python train.py --num_hidden_layers=14 --positions="rope" --rope_fraction=0.25 --warmup_steps=360 --max_seq_len=512 --max_steps=5746
MLP neurons of a small language model. Each row is named by its layer, matrix (gate and up: input weights; down: output weights) and neuron, and shows model dimensions 48-175. Each number is 200 + 20 x the weight over its row's rms, rounded and kept within 0 to 999. A neuron's up and down rows have the sign that makes its largest values positive.
Before each neuron's rows, "fires in" lists the words (lower case) most often at its 100 highest values on Wikipedia text that the model never trained on; "fires after" lists the tokens most often just before its 100 highest values on Wikipedia text that the model never trained on. A number after a token or word is its count.

fires in: "english" 18, "located" 10, "australia" 9, "hello" 6, "maynard" 5, "hodson" 5
fires after: "Eng" 18, "Au" 15, "H" 13, "loc" 10, "ay" 7, "th" 5
L6.gate87,188,219,218,215,235,203,229,203,194,201,192,191,212,236,168,175,212,189,197,217,186,185,229,185,162,175,207,182,214,183,194,177,183,191,205,196,210,174,200,197,163,206,202,209,144,163,191,184,206,185,207,206,171,202,176,162,218,226,212,212,190,212,214,194,217,223,209,206,218,218,212,253,180,206,220,196,196,245,219,206,197,192,182,185,180,177,204,206,172,211,206,177,184,211,231,179,192,205,229,185,209,177,227,233,188,199,201,207,234,195,215,187,190,192,178,213,197,217,205,199,217,202,222,215,217,173,190,187
L6.up87,187,234,205,211,207,200,225,205,189,198,168,215,250,184,191,204,207,196,186,173,222,201,170,224,221,220,196,192,189,196,235,199,162,172,218,210,202,186,217,182,194,198,168,223,216,214,195,156,202,197,195,151,193,204,229,196,150,208,194,192,243,179,230,177,178,176,194,190,228,194,200,211,168,192,226,192,212,179,183,182,205,241,224,223,169,191,193,222,157,202,169,191,215,194,173,209,222,212,186,226,221,195,228,197,180,217,213,188,201,227,176,224,208,222,178,209,220,173,186,204,172,219,208,239,225,210,237,186
L6.down87,174,220,235,223,225,180,221,191,189,218,184,212,205,201,170,210,201,170,196,194,189,179,162,235,204,229,187,219,206,193,223,219,228,192,214,230,219,184,180,203,212,177,212,179,185,178,198,166,181,190,208,189,185,155,176,220,174,215,211,222,195,233,201,205,207,205,192,199,193,173,157,197,197,219,200,216,182,222,182,191,209,176,192,198,194,215,224,171,177,172,202,182,243,212,191,208,172,188,189,219,199,177,207,211,175,181,191,239,168,205,191,220,186,181,186,229,220,196,181,200,175,200,151,200,219,177,189,188

fires in: "before" 21, "then" 10, "athletics" 7, "if" 7, "while" 7, "alongside" 6
fires after: "th" 31, "be" 14, "of" 8, "for" 8, "i" 7, "wh" 6
L5.gate590,194,200,193,183,180,233,197,197,196,221,215,186,182,202,190,222,248,205,217,229,233,218,234,189,168,194,189,181,173,159,222,230,187,204,180,180,208,197,212,178,206,187,204,186,193,197,204,177,191,196,165,222,156,227,161,153,178,205,178,210,184,212,199,189,216,199,196,204,198,215,214,215,201,217,167,210,212,193,199,195,171,210,218,189,184,197,217,200,226,227,212,208,203,169,226,188,227,173,219,195,188,170,203,198,183,188,199,256,206,190,165,231,199,198,231,171,191,192,189,176,196,206,176,173,221,213,190,140
L5.up590,176,183,193,162,220,188,207,213,209,198,222,221,167,183,194,227,170,236,207,196,203,202,174,201,207,214,197,232,202,193,187,169,216,238,178,202,217,197,210,208,210,192,220,203,211,198,219,217,212,208,220,212,224,180,225,212,162,219,192,188,179,188,194,227,225,248,206,214,189,198,207,167,190,198,176,189,206,222,147,209,201,173,193,157,237,178,225,215,212,197,183,221,196,237,209,172,201,162,218,208,201,220,171,185,230,200,166,186,180,220,229,217,196,176,174,173,224,215,188,183,176,186,179,182,169,196,146,189
L5.down590,224,168,242,181,204,199,197,190,204,176,191,217,224,194,190,176,201,190,193,207,221,214,203,193,184,236,215,194,193,217,237,163,212,216,234,228,191,209,213,203,210,222,226,219,215,215,172,217,189,195,209,204,210,197,185,177,188,171,190,243,217,187,232,209,203,174,178,225,159,209,168,193,192,207,197,191,202,196,177,196,199,208,185,208,182,182,181,246,187,151,243,208,194,183,178,210,212,202,175,195,206,169,215,230,218,191,186,184,186,191,179,206,218,195,191,202,201,186,183,217,203,193,222,180,214,187,266,250

fires in: "as" 22, "career" 13, "area" 8, "existing" 5, "air" 5
fires after: "A" 33, "C" 16, "ex" 11, "ne" 7, "the " 6, "p" 4
L2.gate6,228,182,181,198,201,211,199,187,197,175,188,179,189,171,200,195,215,180,221,213,212,186,175,182,188,253,217,201,202,182,226,210,201,195,160,204,228,208,196,189,213,192,180,192,134,228,226,221,203,227,203,217,178,169,185,242,183,221,172,229,203,205,178,185,224,169,194,236,204,220,189,216,202,212,206,184,187,211,221,192,180,212,221,222,182,184,207,201,191,186,182,228,182,231,217,231,205,226,191,209,227,236,211,198,198,203,167,202,206,204,179,232,195,165,207,193,231,204,231,197,222,198,211,173,209,212,223,202
L2.up6,246,201,195,213,143,186,187,231,177,210,201,157,219,231,174,171,207,207,194,213,201,231,184,209,208,193,208,202,205,193,197,169,194,234,183,199,175,204,183,193,213,155,198,174,215,214,222,195,198,200,160,218,220,197,204,185,219,210,214,194,218,217,225,207,187,212,192,198,173,184,211,245,223,205,208,187,198,230,182,165,187,167,210,191,199,187,201,232,171,204,222,207,218,237,188,175,193,205,211,191,246,191,206,259,198,196,264,207,193,190,224,177,183,191,189,215,190,206,210,211,195,214,163,233,181,197,184,226
L2.down6,208,216,236,191,216,181,186,153,179,187,188,209,218,177,185,194,190,208,190,274,180,208,188,211,214,187,205,208,192,238,212,212,171,197,176,197,200,227,169,172,220,207,191,227,209,203,200,209,177,179,187,196,187,251,215,176,193,197,172,222,180,218,183,213,182,207,197,209,200,206,223,195,200,193,197,193,216,216,202,195,212,186,171,200,176,170,197,204,232,193,218,213,184,203,209,224,211,201,215,210,205,200,171,223,201,177,198,230,170,210,216,225,213,181,223,202,214,203,195,226,247,220,174,179,190,191,193,215

fires in: "in" 60, "during" 15, "after" 12, "until" 6
fires after: ". " 17, "D" 15, "\n\n" 14, "\n" 12, "Af" 11, "and " 8
L5.gate560,184,200,213,207,190,206,228,224,185,186,208,161,202,202,154,208,213,216,201,203,227,166,217,222,190,224,209,196,208,224,240,234,178,166,220,181,219,225,186,191,184,186,225,219,195,192,180,193,191,166,217,191,227,194,189,218,186,186,166,197,196,191,217,196,177,222,190,209,188,183,220,194,211,212,200,185,232,189,182,208,147,174,169,193,219,145,205,198,202,211,229,194,247,227,229,200,204,188,205,206,220,200,185,186,222,223,202,223,206,214,157,236,232,178,190,186,179,179,214,192,236,189,192,188,231,243,210,193
L5.up560,213,189,225,224,208,185,193,200,215,174,213,205,174,182,198,197,203,211,175,202,196,228,191,219,187,198,182,230,224,239,221,207,201,177,232,209,182,195,197,215,197,207,190,225,194,148,202,204,188,183,192,182,214,174,210,220,196,189,174,225,210,205,193,176,204,206,214,189,207,158,190,222,214,232,221,192,208,207,182,220,185,192,167,228,231,177,188,220,200,218,218,206,192,241,200,201,202,192,170,221,230,220,184,174,204,231,184,184,167,215,193,239,234,198,169,199,183,187,188,212,235,179,245,164,202,238,198,182
L5.down560,180,146,214,208,204,200,197,178,223,211,215,202,202,200,216,177,232,176,194,163,218,239,224,195,194,184,202,213,174,201,160,207,219,221,201,201,180,204,164,196,191,201,158,208,209,162,217,192,201,192,197,178,199,178,196,207,207,216,195,263,170,206,168,207,205,213,202,195,207,191,183,215,184,214,246,185,188,226,209,211,204,227,174,199,221,171,166,179,225,236,180,213,203,212,209,225,194,190,203,202,199,230,197,175,206,202,196,161,168,200,215,218,199,180,198,198,184,196,220,188,238,192,213,200,238,230,173,209

fires in: "segment" 17, "rook" 11, "california" 7, "succeeded" 6, "performances" 5, "performance" 5
fires after: "se" 21, "ro" 13, "per" 12, "uc" 10, "rele" 10, "ti" 10
L2.gate811,219,193,183,239,178,169,205,219,225,198,209,211,244,206,162,210,190,202,183,186,235,213,202,216,183,208,200,215,239,232,222,218,230,218,204,211,246,193,207,204,191,213,182,185,186,170,234,204,173,189,166,197,180,186,188,194,198,218,208,192,197,231,229,195,235,205,195,184,193,210,206,199,233,188,182,175,201,174,202,194,211,165,171,223,220,160,198,192,218,224,196,205,199,216,189,201,217,210,200,170,185,246,203,236,223,176,214,187,219,208,178,235,197,185,229,214,180,214,226,165,147,180,172,237,171,200,211,231
L2.up811,238,191,192,226,206,209,210,197,189,183,207,193,184,211,177,201,179,216,226,223,205,184,190,184,216,213,186,223,215,236,211,181,180,211,198,219,184,219,166,183,201,195,175,205,149,188,219,182,200,222,186,234,222,167,187,195,208,210,194,191,193,225,249,206,207,206,234,212,187,212,215,195,201,195,233,174,184,229,173,183,240,251,217,186,180,181,211,199,183,221,187,167,226,149,194,191,212,234,193,235,204,205,212,214,193,230,213,158,177,197,222,230,227,171,190,211,183,205,206,192,185,233,201,187,221,187,201,189
L2.down811,190,151,224,194,206,209,241,173,185,214,185,172,199,219,188,200,223,154,233,197,180,204,181,194,171,184,218,213,180,186,173,188,189,183,161,220,230,181,191,224,218,185,184,179,193,189,192,197,167,184,192,145,219,210,195,203,191,185,189,206,170,196,232,192,163,227,219,183,177,172,229,230,189,197,189,174,219,195,189,201,220,223,203,220,223,217,170,207,209,185,181,192,207,182,246,223,223,170,184,211,189,214,178,210,207,209,193,210,210,184,203,196,205,190,200,213,188,216,212,180,196,216,184,163,175,209,237,200

fires in: "and" 59, "estimated" 4
fires after: ", " 36, "es" 7, "\" " 5, "ev" 4, "res" 4
L4.gate665,185,206,235,210,211,225,227,207,225,218,219,187,160,211,214,179,199,190,185,190,162,208,204,215,159,199,201,200,205,219,212,222,178,167,224,194,236,185,214,186,194,250,184,218,236,188,201,182,203,194,208,198,196,183,204,223,170,201,176,181,190,181,192,206,202,176,172,184,195,237,224,184,205,198,163,199,206,213,211,194,186,210,205,194,201,133,209,210,184,166,202,208,179,232,230,156,184,240,171,181,211,184,175,215,177,177,205,208,237,243,204,208,208,222,205,189,202,175,192,233,210,199,173,182,227,165,227,217
L4.up665,178,194,230,190,218,171,204,192,199,193,205,161,167,212,166,207,193,201,228,179,186,200,247,218,248,228,170,205,215,229,220,201,190,195,194,195,188,190,195,213,215,236,206,199,170,178,208,180,210,180,160,170,198,177,180,205,208,217,220,199,173,206,194,210,218,205,246,177,188,228,184,222,201,200,229,205,203,183,160,209,235,200,207,173,195,212,199,178,178,201,183,181,187,201,224,201,188,203,187,183,191,188,202,200,210,189,209,203,183,190,176,217,195,177,237,190,211,190,217,158,207,173,212,165,176,210,165,209
L4.down665,195,266,186,191,187,194,212,193,186,196,181,203,204,207,202,218,200,197,184,218,208,180,207,172,225,202,227,223,211,198,180,172,172,179,184,186,199,173,196,180,206,170,187,213,164,190,218,208,212,190,185,177,217,185,216,192,203,198,242,201,202,168,196,222,172,218,215,195,201,168,188,210,174,190,194,193,206,163,173,218,164,171,180,203,204,232,224,184,186,210,175,184,194,165,201,247,212,177,196,168,219,216,211,191,204,242,233,170,247,184,195,217,172,183,219,184,216,213,210,192,240,208,165,207,160,215,194,201

fires in: "in" 64, "on" 35
fires after: ". " 44, "\n\n" 31, "\n" 23
L2.gate112,189,174,198,162,172,203,223,202,204,198,210,212,209,182,210,242,218,204,208,212,235,218,220,222,167,194,207,193,188,210,224,225,175,199,193,212,194,243,166,218,201,205,192,212,150,231,199,225,185,181,177,181,160,195,186,198,201,172,207,194,210,198,179,178,201,178,189,206,199,201,213,188,198,194,171,213,205,219,214,182,185,200,180,224,210,198,253,192,222,189,210,225,191,224,230,211,210,228,177,210,209,194,255,205,194,220,222,236,192,203,213,197,186,162,205,209,156,152,218,189,173,230,185,192,163,217,192,207
L2.up112,237,206,176,204,222,202,208,247,219,213,189,182,186,184,213,196,173,204,220,202,170,170,189,210,210,182,213,187,209,173,191,213,236,184,193,216,196,189,179,182,182,221,184,198,230,204,188,209,206,171,182,184,203,213,205,192,200,177,179,211,217,196,177,201,243,158,187,217,233,230,207,198,197,193,174,214,193,207,176,220,202,144,205,206,196,159,196,182,180,197,228,198,209,235,222,233,194,198,208,211,225,257,204,213,203,214,214,201,208,262,174,236,215,184,197,205,189,192,202,177,212,187,243,220,184,191,217,178
L2.down112,169,157,201,202,174,196,223,197,180,198,204,175,238,208,201,201,213,171,184,131,217,241,209,209,191,186,195,190,174,186,206,229,188,217,193,196,181,200,184,240,214,195,197,184,182,181,199,174,172,175,204,204,219,191,200,196,218,176,227,190,206,224,203,178,182,193,181,185,173,208,185,209,205,180,187,161,186,193,207,156,204,199,158,197,223,226,207,201,187,173,215,181,193,190,198,188,215,217,197,199,217,187,229,186,231,147,191,168,189,197,213,190,195,221,233,191,216,192,195,203,194,234,218,188,182,218,180,228

fires in: "division" 14, "civil" 12, "records" 12, "recording" 11, "fudosan" 10, "according" 7
fires after: "D" 19, "rec" 16, "c" 15, "end" 11, "ec" 11, "ud" 10
L4.gate75,222,190,159,212,223,186,187,215,200,209,215,202,189,203,168,187,157,180,232,220,204,227,207,194,207,221,234,177,213,201,205,192,223,214,208,206,256,214,138,213,216,196,227,169,189,181,199,199,242,176,207,190,200,168,186,237,213,186,199,237,220,181,206,191,191,199,204,205,143,203,201,198,228,179,160,198,201,225,171,197,174,232,190,182,187,186,219,183,178,213,200,211,192,180,178,209,195,206,190,208,220,200,215,150,191,229,200,202,190,180,218,199,197,183,215,191,217,172,198,206,173,215,204,201,213,227,190,170
L4.up75,227,211,164,181,200,201,193,192,190,200,186,182,209,239,218,155,209,209,196,188,192,208,222,189,192,194,172,200,196,218,181,229,173,184,185,226,194,208,186,213,212,210,183,191,207,176,210,201,218,195,200,257,181,187,226,235,203,158,218,216,228,222,214,235,208,209,200,189,181,201,202,205,216,240,236,214,194,196,204,182,203,191,192,171,176,172,156,200,219,186,228,219,171,202,189,215,214,198,225,187,215,232,167,210,181,182,254,184,200,193,217,200,183,210,212,173,189,181,220,211,215,214,205,197,202,187,194,210
L4.down75,207,221,195,197,201,170,184,192,205,190,189,192,208,252,238,256,214,203,208,182,173,161,176,208,177,186,192,188,209,184,184,198,199,193,198,174,184,207,210,228,209,208,175,207,227,169,205,190,210,196,232,168,232,247,239,224,185,170,207,181,193,212,183,189,201,156,214,185,190,199,176,190,221,182,212,214,193,224,188,208,201,219,203,216,207,195,195,209,219,167,161,176,199,231,220,194,218,197,184,227,162,179,196,208,166,211,180,193,201,179,213,215,200,194,200,191,206,202,200,208,246,189,183,194,227,168,200,207

fires in: "war" 20, "having" 13, "xavier" 8, "financial" 5, "throughout" 4
fires after: "w" 22, "h" 12, "W" 11, "X" 8, "fin" 6, "K" 6
L6.gate180,210,209,163,182,222,205,219,208,182,191,183,203,187,192,194,189,238,193,201,202,160,186,207,208,191,223,207,186,203,221,228,229,191,194,190,170,226,192,239,260,198,175,194,218,217,206,229,201,245,189,221,206,196,197,186,219,187,185,174,190,201,212,202,202,200,154,185,221,208,218,242,213,185,194,171,165,189,203,222,175,224,200,216,200,227,207,200,198,165,213,204,210,232,220,196,207,200,213,243,223,196,204,180,185,237,205,254,233,228,212,204,175,206,177,194,204,174,157,210,215,183,207,218,191,215,200,234,210
L6.up180,195,200,188,177,205,197,209,199,189,203,193,188,219,199,217,202,184,206,214,189,204,196,245,197,242,182,194,166,171,221,229,198,182,167,215,173,197,197,211,199,205,181,210,208,202,192,209,195,214,201,178,180,190,205,179,212,188,175,186,204,192,182,202,234,180,198,181,175,161,236,211,218,217,177,203,188,190,208,187,229,193,208,193,207,240,222,181,201,167,219,207,182,212,211,218,187,245,177,230,226,222,181,165,187,229,241,164,200,175,172,226,195,207,230,222,197,203,229,199,200,215,185,218,179,192,227,176,247
L6.down180,183,242,197,161,217,234,212,191,197,179,212,187,228,226,198,181,175,168,195,168,216,220,219,204,205,172,195,178,153,187,240,193,194,211,226,230,182,188,206,184,208,226,159,170,198,186,216,212,219,162,184,179,203,215,174,205,184,197,242,192,211,231,201,199,217,215,208,214,191,208,227,209,217,216,234,213,207,227,191,227,167,223,199,198,224,193,194,217,226,178,193,189,203,189,186,207,209,174,159,206,205,190,214,203,194,185,202,233,261,172,194,200,195,223,206,197,239,200,218,202,213,227,205,203,214,181,195,170

fires in: "to" 23, "received" 20, "area" 10, "areas" 4
fires after: "iv" 22, "ue " 13, "ing " 11, "g" 8, "er" 6, "G" 4
L5.gate335,182,206,196,200,187,183,207,234,200,220,178,224,209,185,159,240,212,179,255,212,219,215,186,230,206,235,189,213,188,213,209,201,186,173,170,172,223,230,199,192,170,169,169,179,230,198,207,172,213,209,187,214,231,227,224,220,238,209,187,198,228,185,210,252,175,174,205,228,194,199,202,217,208,214,211,190,190,231,208,199,205,217,228,183,186,170,191,198,189,176,214,224,217,209,210,181,205,208,200,218,194,274,191,195,191,170,208,241,167,190,181,204,202,192,203,206,208,197,201,220,194,191,237,225,224,183,226,199
L5.up335,223,200,192,208,232,217,179,196,222,193,215,168,183,216,184,185,227,184,195,224,224,197,189,219,174,207,190,234,202,212,191,221,191,195,209,197,234,229,234,208,190,206,199,244,202,183,229,213,234,216,175,213,202,174,219,202,204,214,177,187,180,183,224,241,195,203,169,226,158,170,186,213,247,194,211,212,190,191,203,214,188,221,180,172,226,176,163,215,209,173,199,182,178,195,193,219,199,197,242,160,194,180,165,176,218,206,195,197,222,177,187,232,208,179,208,216,192,164,186,217,194,177,182,193,222,211,209,193
L5.down335,210,195,154,235,173,182,214,171,173,212,205,183,182,246,190,234,219,185,159,176,168,203,248,211,177,203,212,187,193,197,223,223,217,208,190,176,223,218,211,191,224,187,204,189,215,211,189,186,195,233,219,235,213,213,182,219,186,169,194,213,202,205,203,184,180,184,191,183,176,208,162,186,203,209,224,208,164,209,206,190,195,210,200,211,175,185,190,190,209,174,203,181,200,178,213,163,199,231,167,202,216,184,188,207,219,206,228,160,208,200,179,170,214,199,216,182,196,186,199,174,206,209,216,184,184,198,189,202

fires in: "former" 14, "records" 11, "recording" 11, "performed" 9, "formed" 6, "performing" 5
fires after: "rec" 18, "per" 16, "ec" 10, "For" 7
L5.gate183,171,226,183,203,225,198,235,220,166,204,187,176,196,190,193,183,209,223,197,219,204,214,206,195,178,210,214,220,203,198,233,206,185,217,206,198,221,208,224,175,210,212,179,207,200,186,180,221,194,190,157,194,203,190,175,234,182,200,190,202,198,176,225,214,221,183,233,244,190,199,215,222,214,207,225,168,192,173,192,191,186,204,174,201,187,190,213,194,166,192,196,187,180,176,192,198,229,205,215,166,223,210,211,169,223,175,239,253,227,168,202,190,217,212,189,223,209,190,194,201,206,210,239,145,218,186,221,185
L5.up183,208,228,198,204,222,175,210,196,219,230,229,200,185,193,204,192,228,220,207,207,181,195,193,216,184,208,221,211,207,182,212,223,197,192,185,214,198,218,196,195,201,223,209,199,184,221,207,228,196,186,165,233,215,185,193,203,199,226,224,217,229,191,194,235,195,202,167,198,223,216,204,193,231,214,196,188,224,163,164,202,175,187,176,201,185,242,210,173,164,194,191,215,187,207,188,150,204,195,206,164,222,180,194,182,164,200,203,216,211,138,210,214,192,198,217,197,228,211,168,205,165,209,228,183,236,223,177,164
L5.down183,205,194,197,174,173,171,207,225,200,192,196,194,185,243,189,197,184,176,213,163,181,233,218,206,182,199,191,217,210,219,174,180,233,192,174,243,214,238,196,226,250,203,180,177,214,218,202,232,228,204,200,168,214,181,180,178,202,193,206,195,204,220,217,172,182,213,218,200,185,220,162,183,177,181,191,218,199,200,211,202,208,222,220,187,195,224,179,215,207,227,165,227,230,191,200,197,212,207,228,161,199,216,231,156,208,197,202,177,214,186,208,225,176,208,181,205,186,208,178,206,176,245,186,201,196,180,195,181

fires in: "medal" 23, "minister" 11, "professor" 10, "player" 8, "president" 6, "manager" 6
fires after: "ed" 17, "med" 12, "ist" 11, "ess" 10, "play" 7
L5.gate574,216,198,188,215,185,216,207,219,210,161,193,183,198,172,203,197,230,188,213,193,190,233,161,229,177,213,198,174,147,181,175,189,199,187,156,198,192,191,202,191,189,223,197,180,198,208,147,214,216,169,219,208,190,193,193,189,182,208,192,215,187,171,191,237,179,203,186,221,158,184,211,172,180,182,216,224,207,182,199,186,199,219,199,202,191,197,208,239,178,214,222,206,195,152,204,157,215,235,188,179,200,195,215,212,191,199,236,201,190,217,169,208,203,185,199,243,226,214,165,181,215,209,143,209,235,220,219,180
L5.up574,223,206,157,201,220,220,212,201,172,165,216,161,206,220,242,226,171,210,190,202,200,195,219,181,168,230,210,202,211,224,184,186,215,218,199,216,248,195,216,230,234,208,215,193,215,195,176,198,216,190,194,192,221,162,209,208,207,182,187,180,220,188,189,219,197,203,232,210,224,253,176,189,180,205,195,180,238,229,230,199,195,208,179,224,160,188,219,195,194,153,203,246,221,218,176,192,157,187,213,210,182,229,167,210,167,223,176,208,202,146,191,186,230,217,208,191,220,191,228,226,192,210,180,219,165,178,223,195
L5.down574,194,219,203,203,199,187,188,246,208,219,186,164,202,198,214,208,225,206,200,200,215,195,183,196,167,214,179,225,198,194,205,208,169,197,187,204,192,189,174,188,198,207,222,194,216,198,234,157,183,198,190,153,210,197,174,169,212,172,211,236,202,217,208,210,225,116,205,214,178,214,182,169,177,193,190,229,173,188,182,223,210,208,181,170,214,212,174,148,195,225,222,184,229,173,216,174,192,208,214,193,181,212,183,183,199,181,237,192,199,215,205,179,218,225,183,212,210,186,199,181,168,229,177,186,204,201,199,198

fires in: "in" 58, "during" 15, "introduced" 4
fires after: ". " 33, "\n\n" 13, "\"" 5, "es " 5, "not " 4, "ex" 4
L2.gate899,205,180,200,184,247,203,198,236,213,225,210,196,203,180,198,233,203,150,212,217,202,216,167,218,193,210,222,177,212,210,227,227,199,217,185,223,186,188,189,212,212,184,204,227,204,179,189,161,194,170,145,196,200,211,202,231,203,219,208,225,199,233,166,207,212,191,197,189,175,211,199,187,159,211,205,198,157,183,195,220,189,165,226,196,213,197,221,205,181,169,190,227,196,230,237,194,200,216,209,196,220,222,186,200,210,218,230,221,177,235,182,199,195,237,229,168,179,202,177,180,250,183,207,180,192,213,199,215
L2.up899,170,196,167,171,180,212,160,220,244,161,184,170,124,227,199,195,231,193,232,188,201,212,210,174,210,194,203,210,197,209,227,252,209,231,228,206,211,195,193,195,204,222,197,178,182,200,184,195,208,201,176,200,183,183,167,184,205,212,167,192,211,187,184,178,186,199,198,226,218,196,199,195,215,172,198,188,218,210,178,210,229,187,192,224,206,188,181,225,181,183,203,210,232,207,214,202,231,204,211,209,183,214,196,179,220,202,196,147,215,206,203,202,195,195,186,182,196,234,180,194,199,202,212,179,182,190,186,208
L2.down899,195,149,188,205,181,206,185,213,174,247,153,214,227,197,188,212,170,207,178,167,220,207,188,211,180,186,196,175,206,216,153,208,182,233,195,167,188,173,170,196,183,210,156,238,216,217,200,188,190,201,211,230,221,201,170,189,186,179,194,215,220,204,217,169,226,215,195,171,168,183,176,175,219,194,210,225,197,190,217,177,203,204,172,189,199,212,207,171,186,187,206,212,174,234,216,175,198,242,173,182,227,218,159,216,219,197,233,202,201,196,201,211,198,219,238,192,213,185,199,187,193,218,179,177,224,212,194,205

fires in: "career" 32, "date" 8, "rururddrdrdrdurdrdrdurdrdrddrururddrdrdrd" 5, "developed" 5, "operator" 4, "development" 4
fires after: "d" 22, "c" 20, "C" 15, "op" 10, "R" 6
L6.gate690,215,199,207,172,234,196,169,197,171,182,209,205,225,208,196,212,203,202,180,214,226,205,137,210,196,201,226,217,202,204,197,199,193,210,160,196,199,232,171,224,193,188,226,175,229,178,224,198,238,181,184,189,201,234,206,198,151,182,195,208,191,214,166,196,225,171,211,229,172,170,197,249,222,223,176,226,201,204,206,180,185,209,230,193,182,184,156,191,247,198,200,193,193,230,201,202,206,221,210,216,219,191,201,187,187,193,201,200,232,182,199,197,188,178,240,198,200,187,184,204,241,186,216,192,204,196,212,199
L6.up690,228,202,187,234,214,193,194,168,170,199,185,187,214,198,178,223,200,217,226,173,197,209,190,184,187,216,213,188,211,195,199,189,212,212,207,240,199,178,205,210,203,224,198,219,208,194,204,224,183,168,186,158,209,224,232,226,198,210,225,164,198,228,221,241,222,233,216,224,218,189,182,235,206,198,186,168,182,217,200,192,187,152,206,217,200,205,186,173,201,195,207,221,211,203,199,225,228,198,194,201,178,210,186,225,236,209,213,159,175,226,173,215,248,204,210,181,230,206,215,225,209,184,212,192,246,222,232,192
L6.down690,225,155,203,224,212,203,209,214,208,190,193,211,195,230,207,158,180,175,198,179,170,214,208,175,219,188,204,196,179,215,207,214,176,164,157,187,190,209,202,229,193,171,202,212,216,214,164,167,234,206,220,167,210,222,178,198,214,198,217,222,195,210,196,226,192,217,202,191,210,215,153,194,205,214,192,235,233,169,203,199,186,236,179,225,180,189,204,177,173,177,193,188,185,232,192,190,254,186,224,190,227,200,195,188,197,219,190,189,198,174,196,169,209,202,219,189,178,192,190,215,163,229,206,206,156,176,202,163

fires in: "it" 42, "song" 10, "area" 5
fires after: ". " 29, "s" 12, ", " 9, "are" 5, "o" 4, "od" 4
L6.gate614,203,180,178,215,158,197,217,188,191,235,212,201,218,155,211,217,198,198,194,199,230,187,191,193,190,217,207,152,199,200,222,182,146,207,184,213,219,198,198,207,204,207,178,214,212,183,160,239,189,200,233,202,190,212,230,181,226,149,169,191,202,199,181,213,188,188,176,221,186,201,209,204,204,158,195,199,219,208,195,187,205,219,201,173,178,194,217,202,195,183,203,203,206,209,174,214,176,209,198,211,188,192,251,206,232,202,174,206,192,231,197,193,191,200,191,167,230,189,205,147,182,206,214,197,192,192,212,196
L6.up614,201,231,194,227,210,199,240,234,200,222,189,192,216,224,183,190,210,214,227,211,200,208,196,232,234,167,220,186,203,199,224,236,212,188,216,202,190,192,200,190,171,221,226,215,190,254,244,202,199,232,196,205,191,222,175,233,192,234,226,192,169,191,195,211,218,218,199,178,179,186,180,196,193,211,202,188,200,189,217,184,207,201,204,211,162,199,190,181,212,206,217,212,215,176,170,210,205,193,186,176,214,190,230,204,224,159,185,167,209,190,148,213,186,197,179,184,188,166,182,187,171,173,181,217,241,193,215,222
L6.down614,203,189,232,182,185,202,194,163,190,167,222,168,167,183,204,219,216,193,174,158,216,197,175,199,219,231,217,206,189,195,203,169,188,208,193,195,202,203,205,211,203,230,194,183,214,165,186,207,170,202,203,196,191,189,241,180,176,196,232,190,246,204,190,220,228,175,233,231,209,218,239,189,180,175,180,193,225,234,207,218,198,202,188,163,247,190,220,177,201,169,179,211,202,189,178,194,209,192,202,209,204,188,169,198,178,235,212,199,158,212,210,194,227,195,186,232,204,191,198,197,211,234,212,195,191,217,175,155

fires in: "while" 17, "she" 11, "there" 11, "each" 9, "order" 6
fires after: "wh" 17, "S" 14, "th" 7, "for" 5, "J" 4, "Th" 4
L5.gate205,207,222,198,167,230,202,175,210,202,215,194,202,188,202,185,188,242,190,177,200,188,195,191,205,174,198,195,222,196,192,187,206,219,181,199,196,204,210,203,168,169,184,196,215,165,220,204,198,194,197,179,247,204,196,205,191,180,171,202,219,198,180,177,180,245,172,203,175,161,210,189,192,219,236,171,229,202,177,188,208,231,181,178,215,191,156,228,196,200,190,214,200,212,214,237,205,237,187,207,192,224,230,197,218,216,204,168,180,179,177,217,219,200,210,224,212,220,210,189,228,174,166,179,210,217,196,203,198
L5.up205,181,163,204,202,228,176,255,191,234,204,205,235,167,218,183,199,221,205,201,182,173,216,202,220,217,208,170,212,215,169,215,203,168,225,225,192,178,216,188,158,198,219,206,212,183,201,240,199,208,214,243,213,205,186,219,230,212,192,225,199,194,193,169,190,216,229,235,211,175,194,193,233,198,212,189,179,183,170,219,202,223,198,205,200,201,169,224,205,210,168,185,217,205,214,210,198,215,189,222,189,232,221,184,222,185,202,151,211,174,208,217,225,200,213,187,201,234,191,217,207,204,168,199,204,211,212,181,215
L5.down205,154,211,188,212,217,180,208,242,188,175,217,179,192,203,212,212,217,173,229,159,210,224,214,208,191,199,186,179,212,221,190,198,196,230,182,202,192,201,167,208,213,209,213,216,184,244,218,222,189,222,207,185,181,204,193,222,194,212,179,191,208,218,188,211,184,199,181,226,197,217,173,179,169,169,208,214,208,162,198,159,200,257,206,181,192,195,199,197,181,200,182,185,205,203,214,220,196,211,213,237,209,231,232,191,226,203,177,202,178,204,195,230,201,171,191,227,181,219,234,179,221,230,166,191,203,170,172,201